MLP neurons of a small language model. Each row is named by its layer, matrix (gate and up: input weights) and neuron, and shows model dimensions 144-239. Each number is 500 + 40 x the weight over its row's rms, rounded and kept within 0 to 999. Numbers have three digits each. A neuron's up and down rows have the sign that makes its largest values positive.
A block is one neuron, or neurons of one layer that tend to fire together. After each block is what it responds to, as a language model described it from the Wikipedia text at the highest values.

L7.gate107:527566488500525495541527526427488569467561465507508532506444455508526478508487512551494520555417527529586516503506519597554482484532541497493447494437598372425514452567557478540508541562524508538582493458472490487480519547492482445539466504512496474483524557499550474486562484527473501482
L7.up107:448564498512459507543473579495493462463523468507472526559530452443512440458492506519515584413489513526473540489522515513541438441567552535421499528414491516496565462548486533499482463450533506504523553517462505521471485458531432508462474558463503415483545501540482483533450524517455418472
L7.gate144:533511464537539510543508473435519483601491460458564479575463487483543478497611531541489493441514548486505454495441585468542472506465479489497528490523549502512493482464451512430454473468529498480475529554514535489451454466418567460433511470459457440586508445485516406505460473616483501520
L7.up144:473502428477460539454484559522499470603511458428549535549447540439515514507501544497503517527438465511487474564536515524487500464489492472547499625524485558516462503490491399465584556560550572531474461552483458515450493419486516494512565524494493494573443537465508542474586471512556540517
L7.gate188:567534511490541500486437468450481482543505537462533528456538526586480413442484595467486512461429523517513487560555546507544505485490431522483508489445547548479515447521502376597469513563514580554502424415505504553479595505477527477542391524468498494501477486564472436531457416516485547395
L7.up188:561519552569532484476464519494485495462510525474520466533572482452490559578506554544495529496507493533548495526520489525504580420563553546443503508509566491503527501451546493504500520561468483490467511477508527548457518542424527495490469540484459480508471521492488530522472512428536541493
L7.gate968:562461526492523518527505532468527479469464554478478495549500537479486596478488474550487471434459512513618496466544519552470461483539411514447515472526536533433462546541448459523566517514530538516496546534527472516445512472401530458477480528551434514489539519450469432477472512549551574468
L7.up968:508520499509523463493455554460577447537465567454452537430459525496511510530497543500525515577522409477534525563499514467500579514525565439496488496496454503482573448530540407566555493495502496521543431444470523460470478483528565440494512540437498437527498471517496473481507449523551489524
L7.gate1202:521522488553458497465528559541415515470528484508508492535499503520492560522530568558420495492398535505500533484512523520495554488464458514548462518514486522442491417537456452448510429467585531515539528526483514471474470464483567450542502575556480502565449477503511465501535484500499500493
L7.up1202:498529537455397530528474525497449514493485543439480496534557572547529451595539552428499389518474431461522474473458499486503476496531509435465534497505417433499554478500487499531542496452533522377490463557485447522503540481561481477446515514541463505523518523454457448482474460512498509597
L7.gate1252:493468433511471549504585516499446452524504496556456532512549531514405511419440510492496500483502431469437476551467458536497494528571494456446482497501499531545485455546517387463473481612550517471458446491560545538468506511472593493494505530428463522489538461545453433456478532533539516459
L7.up1252:499480509503500518488482561534494463351529468529475524575473507484505612519541550559485469480511514537522587482506480492507537473530482507503433480472470588546563542433429573482534463512463528491511457468506428513462546458480443527477499520554447469408516460511515543456496519501495487518
L7.gate1375:544574461438498482553560463455500420525493523461509496553485515500555518526498517447442542504483441472543525473547510529496494502501565448470509502432535419518481551493476489500511477543512497523474502508568462403500487486512516512472470501516516483430494551460498490460477529566486522497
L7.up1375:596602499506540489450457536441526446536522438576509488498467556487536543533535598519519521544440485534573505507483431506506525478434509593551523531454482488520458497559491430514507507470521458529550506482556503429528419418482513513529472452449411499562434494477459498426518421460476507579
L7.gate1475:444526474617552498546533490470536476491517508545548470524474473538536489514480607519528504421447534562504484540531534501466616495490520503544541638474503480429470458490463536409534470534567503585494494438488491458519475459459526466487521531459499466470519491549573497577508465514478523525
L7.up1475:515418476565497541513512503461485464535533503532496582456509449509441443450521478533458543521548521478506511444541472505521545495493573516471563520578508515535464471450491510494504503481484450553488530527542432554536481493550484483486524468497562481520506535571509508553587529464486505445
Description: Repeated name continuation

L7.gate383:527492473486486487442540512484438495491547528483609478546448575495546449436575467513492488515470465547479454491466501525565562508458479491513525454446528492483482516488532554535454489471522489531543504533453468489588507594521444499500516501507562491506478489531515558514484478497482473494
L7.up383:525534491528455483475460517393496449487502514524522414506437492500550502467534491452427530479510473496479489492517480474504515491499516510463484509520567544446553463400526544462486503442447516467526468477501582508531435522515490420485501527526513476489478501514528461489426560618534532524
L7.gate553:453507452520444571479504419553527566447458448484487490508474455548452467480508511489553499491416476482521516503511432466523477461511449464446568551525550495537481456536511469546491410502533542396526529489572530461445510483483563471562471540488539466540487472493540499547487463497523537510
L7.up553:496558423525534479550494545530456497498597473434555437484531514423471515587517475535467481516476464507536503545559461495514505426459576536595489545433475486459573487481492430507532528523511521472533493472554591555524439547530480497496510443549514418572475508487534509508507463477445531513
L7.gate702:454417517536485485484471478493481478489508568547519460540498478435497447466546541489499508534533485492502418478503480515556503468480479494493546468458492521445552516477512479450497522490545530547572491483467501509489568515477541480473536469522473487489483487518491489518523437531451466505
L7.up702:529513506487531469544464466416499481515450443551515499448519471545491525483530553500559462518470560407483545437433461528544472558460527538470541498434525502419490531502566542485462470434505455465563422519496481502515642505553583508470500479451523513415432520509520519470441461453535518507
L7.gate720:481517499483452533534422482505551535450523473532550546549510538452502564497448523502481546481481463570537514463496495453511519525561545470475476558550554457449492457538514481525415547579489508518452438554505504427502515534512520597453471498519495449612469560483467548578440437561512506432
L7.up720:470477515495569479457478405482552499440463482548521545484432424531490506508464466503492507422502535445543519375485510549550451539537515492512475501530480524516504554464514507459508561507581496578505468530456569441552517537480517477499577554480559464427549487442506504526514522486508464531
L7.gate900:499454471545438516461439452493537532453482479529483426557486511582479453468529476547448537517559478506489502491440537494459557494462538497473541512431503497450520471477545533486562602495534517571521460520492485474518550575460440383447498498550502480532517489503451577560463545485406475534
L7.up900:524509511462546526544467453530559444429534515506513537619572458521487538506533591499507496557552550530490510525478486448512466471487424514444555494516476584442488497538609480511516483564498413511520564485533529533566518533484469513548552471491435558566566480441481505501500439459525486461
L7.gate971:541525527467449535528466450497543490546534600492475437498466456470508477489515500508468410441502436543497475469516475483410519449497465461478540484470546478479541571523598494495499520489571492488488514505522438478534533544490495559530493525532551460561484428423498406495492491590497580450
L7.up971:443509456458465481505524513492471556448597487516439463555456588439482479447431503479526470495494448452517575480498450534530491406537495469524500508450506500493495511464482505513448466543463540503429500533558583508518507504504496531474439502485507527453423462534503487519474543509501437519
L7.gate1042:478528470515511458498525472474570539521490509495509436528498521468441465523547518480509508513542383555488476508520507505476550512532545438421534560534524545537488508504516488428511476531481478503531495544524543465485531479577495549475498473513462455481532499532554548494505531513508526489
L7.up1042:503493517575512469521427517449449503487519451508509516547463493553491491517410504466525477488447456458601432455548496516474509548516494445495494523509519530398431470452555547541540491494469453520578562544532526417495430468517445550549537478452480518504533530487486488513502530485495536409
L7.gate1396:494477473517483514490522436568483495466445577488477464604530524462507445530500561432489493475491521564542455425496512471568530485484488494462493479415610475450528519474429442462523485512512507478485484562493487438498449515500498478507468528475532556452455555486534532552497578570500458480
L7.up1396:459553508492492521502509490561518497527509540443490492476445485632565530459506506553496452551499471492478472511534506459487506524451487507501484517520530551506491523522552527535539596528455457388467511512553506396486491545511523486474566474480438546610580555561504443492500492521454424492
Description: Nationality in article leads

L8.gate336:578496449483449488546542513562506482536518448429567388521461393531484416507468548545545477456498469460573536506487497497515455496504536446538523525532492486482512426529467442490459482485503526497482485445581551504474506449477601536498488450487513478539466544509488480488523459414515502601
L8.up336:497579512522482452470509508525457424468480416501499446505454469514503511448507556500463472478479547479513576494511476484560525503471498518507479518432463493477431492526464409540343472548520479454492506534558508483497474504478455563485456508521422532527480503430477427452490492480442524525
L8.gate1231:582523478500469500442440558506520495572455501410496420480474524527530527453474589509532534457473442517553509519500493446586511488465501517519514487458464481537496446441438450541475435529516471509534434495626583432513494475477540494463530471561463475526459527544471462463477470526487535458
L8.up1231:480504455535492457473536540547455487498543448482534521492479490562463441449409544482495434500492446532559545500474506526561493454524511508533480520456526513530487447550445379461403464497558499484480461464551478513472462411492553591466467434486446477538512495498409493426511414500498569515
Description: Surname-opening word pieces

L8.gate520:549550517509539482510485429498527456469498512393510526528545449451455473482575495501500472474490530445511512503539503544455542483456436430490460457498515481443448444541498500509506433526569525547458422552463484501443564506493564518591481460493521535491498513508567457544496487492472511454
L8.up520:520500454516502525542499459497457508488553400485537512494526464472517426561537525557479466466500570546505556463460486491533459512526458485476496481489491513491493556538408461413418459563496562515531532474470497535527508491563490511525574496460533494583535518571549485520564521565500509435
L8.gate1284:475458520484458483439545517441473568507447478502528526506542467524517448459502544490496499460468550513459481478436482511523533502524472516446501578551531433512481541490417457439514520546484552466462476405409475511404536442543578525514509502521554467486538578531470454547573442505494542442
L8.up1284:613493479514500465546490492534587505461571524429452487544497506453492502535496549511498495450538514477542493486564478546573459499440546488444519486508442480453464487588472453481450435517568481576427499566469410475483543498491575544445477476555511535554496441459525457535470559552491447441
Description: Proper-name final pieces

L4.gate124:526491533507598494559499501488523520412493551460491409575490468549523481411561529482437465441528432500517521473563566524531444475441505458485533452563529507571486433489488533452458553508579545566446499504485467496489449568535533442441501514468489519505554506527506472554560469597489512522
L4.up124:465490506457519466495536417540450481503464441482484479529466410435484534518468457485469540398475512511449512511553460506539491537536452513426407534493417503526468497462471520458452499491506475483518456462480474466521456508409481481521500551487524494533529475476545513533471507498568478536
L4.gate259:491436473521520442497513432514471515497453491452534498531471515472466456382513535493460517406497515484516487506549577496514455556498497471462485519550553558501541447505446529402475497483559508511432458487470443459448501505490527449512532509510532506440477581497446511522474535563554455471
L4.up259:587488448445549423501508459527529466490483506419448452466503495508472446469530541502497576445481472455556557494565518526497453544473484536477522467468535522535516496470460501455431504450472471444533484453498454499507549508527441510538514483442462528447546518444496515424508453493494496545
L4.gate1247:530385478462510438527500538517486466480433512467490469436536496493473497491545570464494457471473540384567499507582520480462474549472518506511521527501546490512477523485478531450492489479567534489526507518521462514489518490587516487523555544492523496442473493473505481561533520492576499446
L4.up1247:514496492494520485502519425525533495503431560492549554486494571452436477508485540507491500559489545481477583442454594426470447552477492508486524484524501512544555474502515474491454486459496533375570545489494495429457549560508537508490521473478484479511536507491399507467500486464508490565
L4.gate1468:544498536442490525510538488503463479492475550451508439492515481550498446475551488488521481469490541545515527452436581481489451577445562465502460511425551487515551462493526527441433476451534498457523494554500544487504535541550575463540509545446501474511443477502512571540500502571501527452
L4.up1468:553458557543548494581493507506498462481530495502451484490498447547596530454513470474508483521490537498543499495431561535513484573425487502420596486491589526526423417531489480527530507475479496531477488481513514522484530489537573554558538420501439453460460550511472582452479486509492531463
Description: Personal name completions

L8.gate49:539537538621577474538474531535495440463541499421468527597500502492526444505562435534515550433515513491492509516537556428442466522508520521477573536472463540506500506507568462442495482421549489506469550485452528443488510512421537561514496408507530471551415509497532535601469493482531454490
L8.up49:467504463516527514567446524533529444459572481522534469509564512500456475583487487512508498487473532509485480474427524444476524497503530542486462543475456514473572505459503448505592486564538506502418495543506481386489487551477508490540495507494522482519455492485540445545517536438456490518
L8.gate699:487496513475451490608577455555488489506501506498506552516489477498465510528573562511397479457488465450533498495485541509490536489516560505433525538529434507457434489447511483513461521482547501454556493534396459456494427509523542525513532435508477438562504544457447538519522497494512502496
L8.up699:455502467475447498491470514513508446485461498543427489474462426491490489545531448472531527380524524472520450483556514469499526473499555493498479523520480473522507462455491540479496525431572441622516523474456449514511577483509509479497521534475428506527434430543567494500525496505474424496
Description: Month names in dates

L7.gate388:516506543517521509501494410499438454530536415498518419550414423480523444467544549605367524465480478532515499515532496503596522484469467424409508499566535499472495503502514457473457470454541562502485523476448457505527490474529490473514580508491515528505521509486498486507540506483476513398
L7.up388:404469484552486480508456472489499480479499516446470461501454495455581496458460498613471471499478567554518451428509537547528519479491443489487534445490574402476432522528437397500443461469488512481416460507483476483512482500489525581530530505523592454491552518508508487551443528504475524457
L7.gate601:462526455472365526528471483501432506549493480478471477483476493451489495426492522513435533546490472518588509556507495472532490530494505425484500562496495424553531528505408515539510485512565457568498530549435516458487500493590502556520491502553527428454525635489455464540458496458529515457
L7.up601:529486542516485499436500447576491560501469519531487488539489478556490471486489422447437488495555450487515581472454522495496418474571452563475546480493397553522505539515458506538500612558563445586484508501524477557512503443550523457498530525497512501529483452548415565521476582468563492528
L7.gate672:482484421477462541530460548424514593585518512501474530569481515513476473528438499459434437562509477569597533541440471542501521469532474465483491524462543469515484412521500423445468475536569574499506488474522550491506516502539547526547492511547503426525469477487485503498475539518496454464
L7.up672:372441501556515454486516511485550482539537488528446472504437501512534435495492468491482494478576517500472420484471517484458489514475537470512484501519493439558489520492412484487517553520537545469453502519462521515472476456510498547439404550512551445429438522529474459471437586524523418467
L7.gate674:540510481525497475505490410497462477470477554413494545533482392543521432415517563593512474393483507470516558428532524454528516539510552480501457481454494532572477509485513495444413501466584533472524515480449367460480542543538563550464552548493489421450500527493495448571515432573570443445
L7.up674:498480501518547502495535530471499462553523499453471447516440470422471462505519514515446541443471489476521579521503613499496489534543485461497465566533512509503544476456410468482467531507467561551515455489478481535504502506535453427447529484566490488500523497524479514589521538506500463555
L7.gate706:569475496517520455422465484464564551508548575511478473520426507493505497496537453534472476468514414591518442526476496461435494508452467463514494511498603430531464505485560509499520500509535510526486459460483478505514470495501484533467508529496523502488472522549497549481511545504562449477
L7.up706:502578530450487509463512530503405464523482548523473550518393500506486525507483469543545564497500462488442400529520509532536478501502462531533488478514551500407485444510452473507399510494518503530565474520470495535516508511556509558377492529485470570478465538478449435431492449508491447552
L7.gate965:467498500478514526541535450497500484511503532548422472563510518485402472434555549448485436494483413526543402512429498491539438535516444479485437451499527471489536469530497486449423486520536538515486522448500467541486460561487599440498491553472516482465464500478532470530574511538504532543
L7.up965:568478520480440497489480473501473501452527567541469459524482475549492485411571523488461498494453452448499470527482541501501501478587542510507506477492446445559437505498532549538429498517546485488498491435611481473499492528546508478508546456538448424514491536548472493478466551437472512499
L7.gate1265:580424473517479466535517417565501555538495479557445470502426511449456438502543486525468544438519489512531509528443495505571489497492500469510527508513481426503402508503464460448507430615523516493490485462460484456539471482534594489515482469555493491513500587502531525516512494462547480493
L7.up1265:545385439533503487450452449450463508516529525516487449566472539532541439548436489493508516478562417436462467428515494562498529456545523466516489513486572476520461494529415510497483461505547567519528565492532556460549477497571508485379482491481518439492521530482466519569530560542448523539
L7.gate1521:519481465481517419556510455434468494461505511488483553486441499510492458443479532522498469442520517553559517488530598493486519537481508463497466531439500534494521497485438494399476411484492479501537508496550455472478494521509532561469517500552541503459574550483523424525559496496452489534
L7.up1521:483479550480550528466560501418508481458505497454581428495450456495457459471527531498519527496466467464495605438495491477525531544565533539427462500461514552496553443479525479472453512427552540527492444517463516546520464562531502501411517541567545512495522526456390473562439519504515435549
Description: Proper-name final pieces

L8.gate688:483476472591549508516492500443536505498438525478504421544476470537577508532519455469459484517472502538506445505566489533520593518465480487512547515517570558435506522466506495511422522491501513529548491476521450435462460521508515483517520492512490508490476487457605457578437564476460517527
L8.up688:536517518467473485512483523513506505572527497485510486538532542450452526517583469542517451554475495553560478460438506474463508448539552517462477451545520531406465506542522478508491487551400545493461449562400474514519518532502508515537520585513524490509384468534458504493530594547493527527
L8.gate1039:459507439497521505519493477477539492482440506489506436538447461483521495499526535576375522553461447525445441518552490475569545463454494441530432536465532531464539539457494489489497484524596491473534412532527464513500523553435490480477521544469578549524502540493482503507498519461480452477
L8.up1039:526451480535518434507484519486513513547453458447562448496545517529535526517552485460458475535539507552568536444494490488551503475404512584528500491514514566517496482437523528512458492333516480502546439499511465428503422490484464533531519502488491502516572495507546517460509614507504572489
Description: Nationality and country words

L7.gate310:472524475533498525461526447530484510524527459498552501540465513509471482454506526492472520528528459512504528451465587461524503451526519491495523456504484561477485525516461503448458513550570455514488452418457389455439422446489557438501527559548570471475513510460597506537489483550473438495
L7.up310:468470522562543443495445502455516422464466530435502555454500489482491548512512542468499438434500451455472477502383526470523519493568524476477524496578466485424543524507498523545494531487560533476461506471529447448520571470509415541482522523496454524454509477463562527523548511541454504480
L7.gate530:533523504523526475450486506505536454531473575427489525470472550488523532502536461495466477458483525544525450426511507505440588525439506490534469431433490496480485425532565468551506470499543512556498501455494481452530492501536519554504451528474486508460512573487553560515534520451451484566
L7.up530:465469452450467467504483484476517493491589519497511504462476533471530436480494472471477500496453498511430448439483525451564467551474500466507490532540486399543481571583470509541435520504585482446441473532417469556531546501516537537518549476475536569555465430489568515516502394512486507469
L7.gate689:592495525494462415524539505510497488489524492448551429519462504479516416471545508535578475518511414472532428482514571459446512536476549561458523477498537470482515455476535511535527487479451513500488543505500514474393592474464564479537522560497420463561505497506528483591488548477563456498
L7.up689:545524492511448487491472519461570529530501477543493480496452470515406436484531507517473427377574506514587540486585509474465516549492473445497537522527509452507474505475463464607446460477490530523539534486499502475511517468505472490505480514490512495548443539488493520549431573455518490489
L7.gate1081:510516510528492541491507427524413544472528571458466434525389462501543492500516460485523465471493466502539516566461515463532492537502451449503433556507480442505481538485562463497536400495560530469435456494556484478497544485498530479458484481563467518515516529447498519469576482459470532474
L7.up1081:527546524543477542496485437431525487595570514449512498553507441420502492505579527477489505451479500502472488514460523564515466503475455554509485480555452554479533493499500416564452548402425493536570411458469462442524547553549575523559489448504464476461442492504483478573497471503420467541
L7.gate1082:518592513511536424512525542514527492494571485457443481479562526538567517502475559461505480520463449557518519495577554488481500533515552503459539495551413407485477505492512484481519612461515467526488531457500463470488461517471539541522513458528492511498460542646535440479567479466475455509
L7.up1082:522513498497526439487479462484487492443454449529522539519458531607465476486526546483543527493481537470451525466566574555563535524440438509484520490521463407530500613502446521455466511526436512518540483524532485554552518531577458519461516491432516537478477484497445515468455508527498527475
L7.gate1088:509449453464475427551486436544493461586529513469502432549483509559511482519518468543475475491476504555487483501450504512498479471497523456593581516558521451443559510476565533474532506579469533456509437465508579487558555459463514469509470520487519441508472490534567563545550507479553452501
L7.up1088:536540491464472416495496444527469559474492490486502453527490592506490403401473532523457503442526454459499501483481479414492520433537569496378509523522471548528564522491506513494500487452515448505521551525457493504558552422484496441614510468526510490501464446526531505517523496494443486528
L7.gate1494:549525512504469501571407447419461485457470532484490537506492462491483518483499490481493403498526493376501513534561523608502463474520471393587482463477531411526505457545481462478506507477561480510427501526548503518498541562490562507455390518466492501484432483494520498504519518487493509516
L7.up1494:480526451561461496475500491514486409470604523481503483507446477508536552470510503462560498395520541486577503520542502447502513498431593485460532506453491478464534460539516483450540526533418535461490573553465492407471501490486500494439491619411509570463516523428515529497509532532400404474
L7.gate1528:429439447476489495511442451472534466488539551481522503499496499514534519481532455467476407521517514477554456476522487473487621432454484432527499518536497494577515505495500504428493512543615567509410484470545470509560464483493544506447519611563533497516493463486522481558520438449483411424
L7.up1528:456533539543480468495507483553489459514580494423537431493443477455499453526515508458539510457464567482556559541471509354561440499465575453480463506444459495557524490545489531513518493479441523508534486554461530498512494492541520501536512545406418521542463483508538487476545511486517511475
Description: Formulaic mid-entry tokens

L4.gate214:505447478531535485462492522453523607471569535472482467533516497483512458529562515470527421560484488544537477462571473431480535561528453524541470432509521511523539555428478515519466540497490479503515567556548511462525482532553513466501524557469559474496433484500497502524461550493418403475
L4.up214:471494491419467533530425487479530461567507507511505454582449469495496499482587505451490448476476446508469459438480469572442468477471511474394486511503580505529491508574497512520593498494515523470511472479480495539515547516506458472508481491472488516498472560493509509489484411569551557489
L4.gate992:547520494512502456481509453486381551563525507412557502530505462518495521551528523513485409509499492486530514513493476498515481510503521435513453467487503506476468475512515537450467468557480526545462482533520499520470543544499530526538500552565539496556495531473533568619480507593490452488
L4.up992:576520484518485555499532474481489513486578513452399448499456504551477477533466505450481471574503505544443495486557563508573487511435496537526536511523488459524476495510471456532504454501566469462536508528482485478474473560481504558434534550418540515528514492463535508490537523477510512474
L4.gate1108:553490524487506530509487467477518512513460513483456458520474406503505487526510492537462454535525503527551533480509516578576442468461433495442543591582527506531535515500486582488517438487488518507538506510468524452529465540499479477474437563458481452502513523467486438545502422482490476417
L4.up1108:474498508502468468490464484492467506511487508490556521537442525475546492434567560523476450540548546494498525545556527468442514510469514510439460432471584510535475488479493482486492551459547485461500479542503467448468499544502494567463485473519485516525521492421477519539492625460450492521
L4.gate1409:512478461462446501425442466447449476514426556527463502504488541479540490519575449534466508528456529458443472497408447519432537416535419493471553520505621542389518525450459521453514494496487525561547482536442531504517477471533535439527501498519504462441452511477508520532493519424513438520
L4.up1409:586503517413483517511500499468489530496491488485435518521524497512448472475531555546463480564473489466520503399507491512583479511448479538471533510475568486474485563520501521385510481493550441496499459581481497410498498528513538467536546521499451551499482518490474437569526492446488553472
Description: Article-opening nationality descriptor

L4.gate67:523453424505386537493497540519496472499490533446593477569516549450443546456457410488503565510423421575505455538504495527482480496476495481503532535498589576570494487431519499469544483474507513484489442503492418477524495480471498481482529464428469509476506514557508522444505470510524489461
L4.up67:500477485497468520459453570471447465538459482487473565515439539482546522463480508511551532498481491502596510585473488439450501449520624478559499583475588533464406425472557437476493565488549481448517562532470523430533515527517496545526566532448488526520476494514461483507511461535534570462
L4.gate387:483503468530455499488518501571505540526487532527507564535456490469466500499514559560497491513434380581491417487483525517533553506455479485515489569517585562528529481485503549471473507503588524453452472585501453449464438570496569428492453473536539463492468474525560496583570504523548483489
L4.up387:460468454560546562443526517453475494533485501454554526525516445489505596506478514477532507565570517503464534495514523456451515482540463514452465501571496525456427469545494532501514497443503502495495481496497551449505506481370575546426451521481461448494541556501555548589590493490482494541
L4.gate489:502467542501498484449439458506511504526467465492509512524504580491451507539522440486521443569527463568513478549523603521570419618508576453484526518591569514496511516467484422487499516486548522500515439487530527427493514532484515410470404543508470452511451545485494498470500475512446454554
L4.up489:508482527531480474525459457477543580550518471583529461519460505421565495455521523481479514562473454481428501509523533457494586490474544477502541530512473487489549493505479526474515516478469462524435518455537482559472453526393530508443463451491441541545484549445547448441511547525402471528
L4.gate1184:444464424503422521521510532479518485575488473527469502556460521464580440506477439536475510516443444563515446536524557542479513512477506430583578548528621564506540472434507524523544523502547550482506500536511456502518470525458470503420442505474488443466465529577501552547515510552488458471
L4.up1184:526450438541452596505501531509516429526493438526550488563515544431509574511469497511517494516428499500518455565555531546508470462524518481510526563454555521428515399559512458532556505442565524481522587612497501469531534511433521504430505485503434514585445465470484525477530457508513507509
Description: Split-off capital initials

L4.gate664:441534447581383521539563522488609500546511479511488497437490471491513458500504479471465471432542499555520523401507531512508448474519508508449541472541541505560465502456535505528534519542479496498443559390547561543443546493457550450549453473474438469438479430504501513495468580530492487455
L4.up664:432526498496485529540528557465500483567493442480455496476449496473485423555461498464503536548513431483500488458462480483504506502477577508467519498493447467421479440509538511556485609520538451512536503397508498549484550510464522509580560472460471483565436518493511616509535505492504495492
L4.gate958:567389474531523464556467515477417517556491532504510570515408484503533481544515525454475423548611485467466509496479465492449495493422425542533503486478501487449511475396439532489532546439458531484466470500388432514461572521563513519463481504507489491523520508563552521485489475410484437502
L4.up958:473514515466467525487572486521502540465434429522445500535408430382493492498421448573473476345455510467540495520494500564482442541430432435524528464456530486467453458490471460517485468404519542472495514473579529478522496552486507538526473517521486437512441516463500504523485491507488532521
L4.gate1485:473492559522507495538482444496596442438517469531527440509488530515554511468550461518511484463532433445465496416472497546547551505514494503518548403487529484564506567452570549452454525510495512529455554444417458456493486529490516466455503474461471514506493533505520496562519560627542505454
L4.up1485:540404443471578413529431493526524414458544422493518486486475507531556472515516513500532514430493485457526556490535514550540520531452546530476547478473497513445458460538478524576473459437531481534528518483445481433575534576486492572544484448497517527510461566527479507529461455463517505495
L4.gate1511:516509549492455470517493441514465562520552505487491460572463548542482539502427535492438504511488508538619531512496577483527497478469582481455511426441507462498510584441556515514510481516478502494493441458495463452476485555491611451544491505519502521496511523499554455552467509541526471531
L4.up1511:534479568432494496508495442519547482435529483499503531499473454595471483525495443564504527410531452482492477518574431539557492569457505516501434525465465456442444492518481437459494525473445561501412537562480507599449521551547471476468556516512513518453499520503546427535452454540481501446
Description: Month names in dates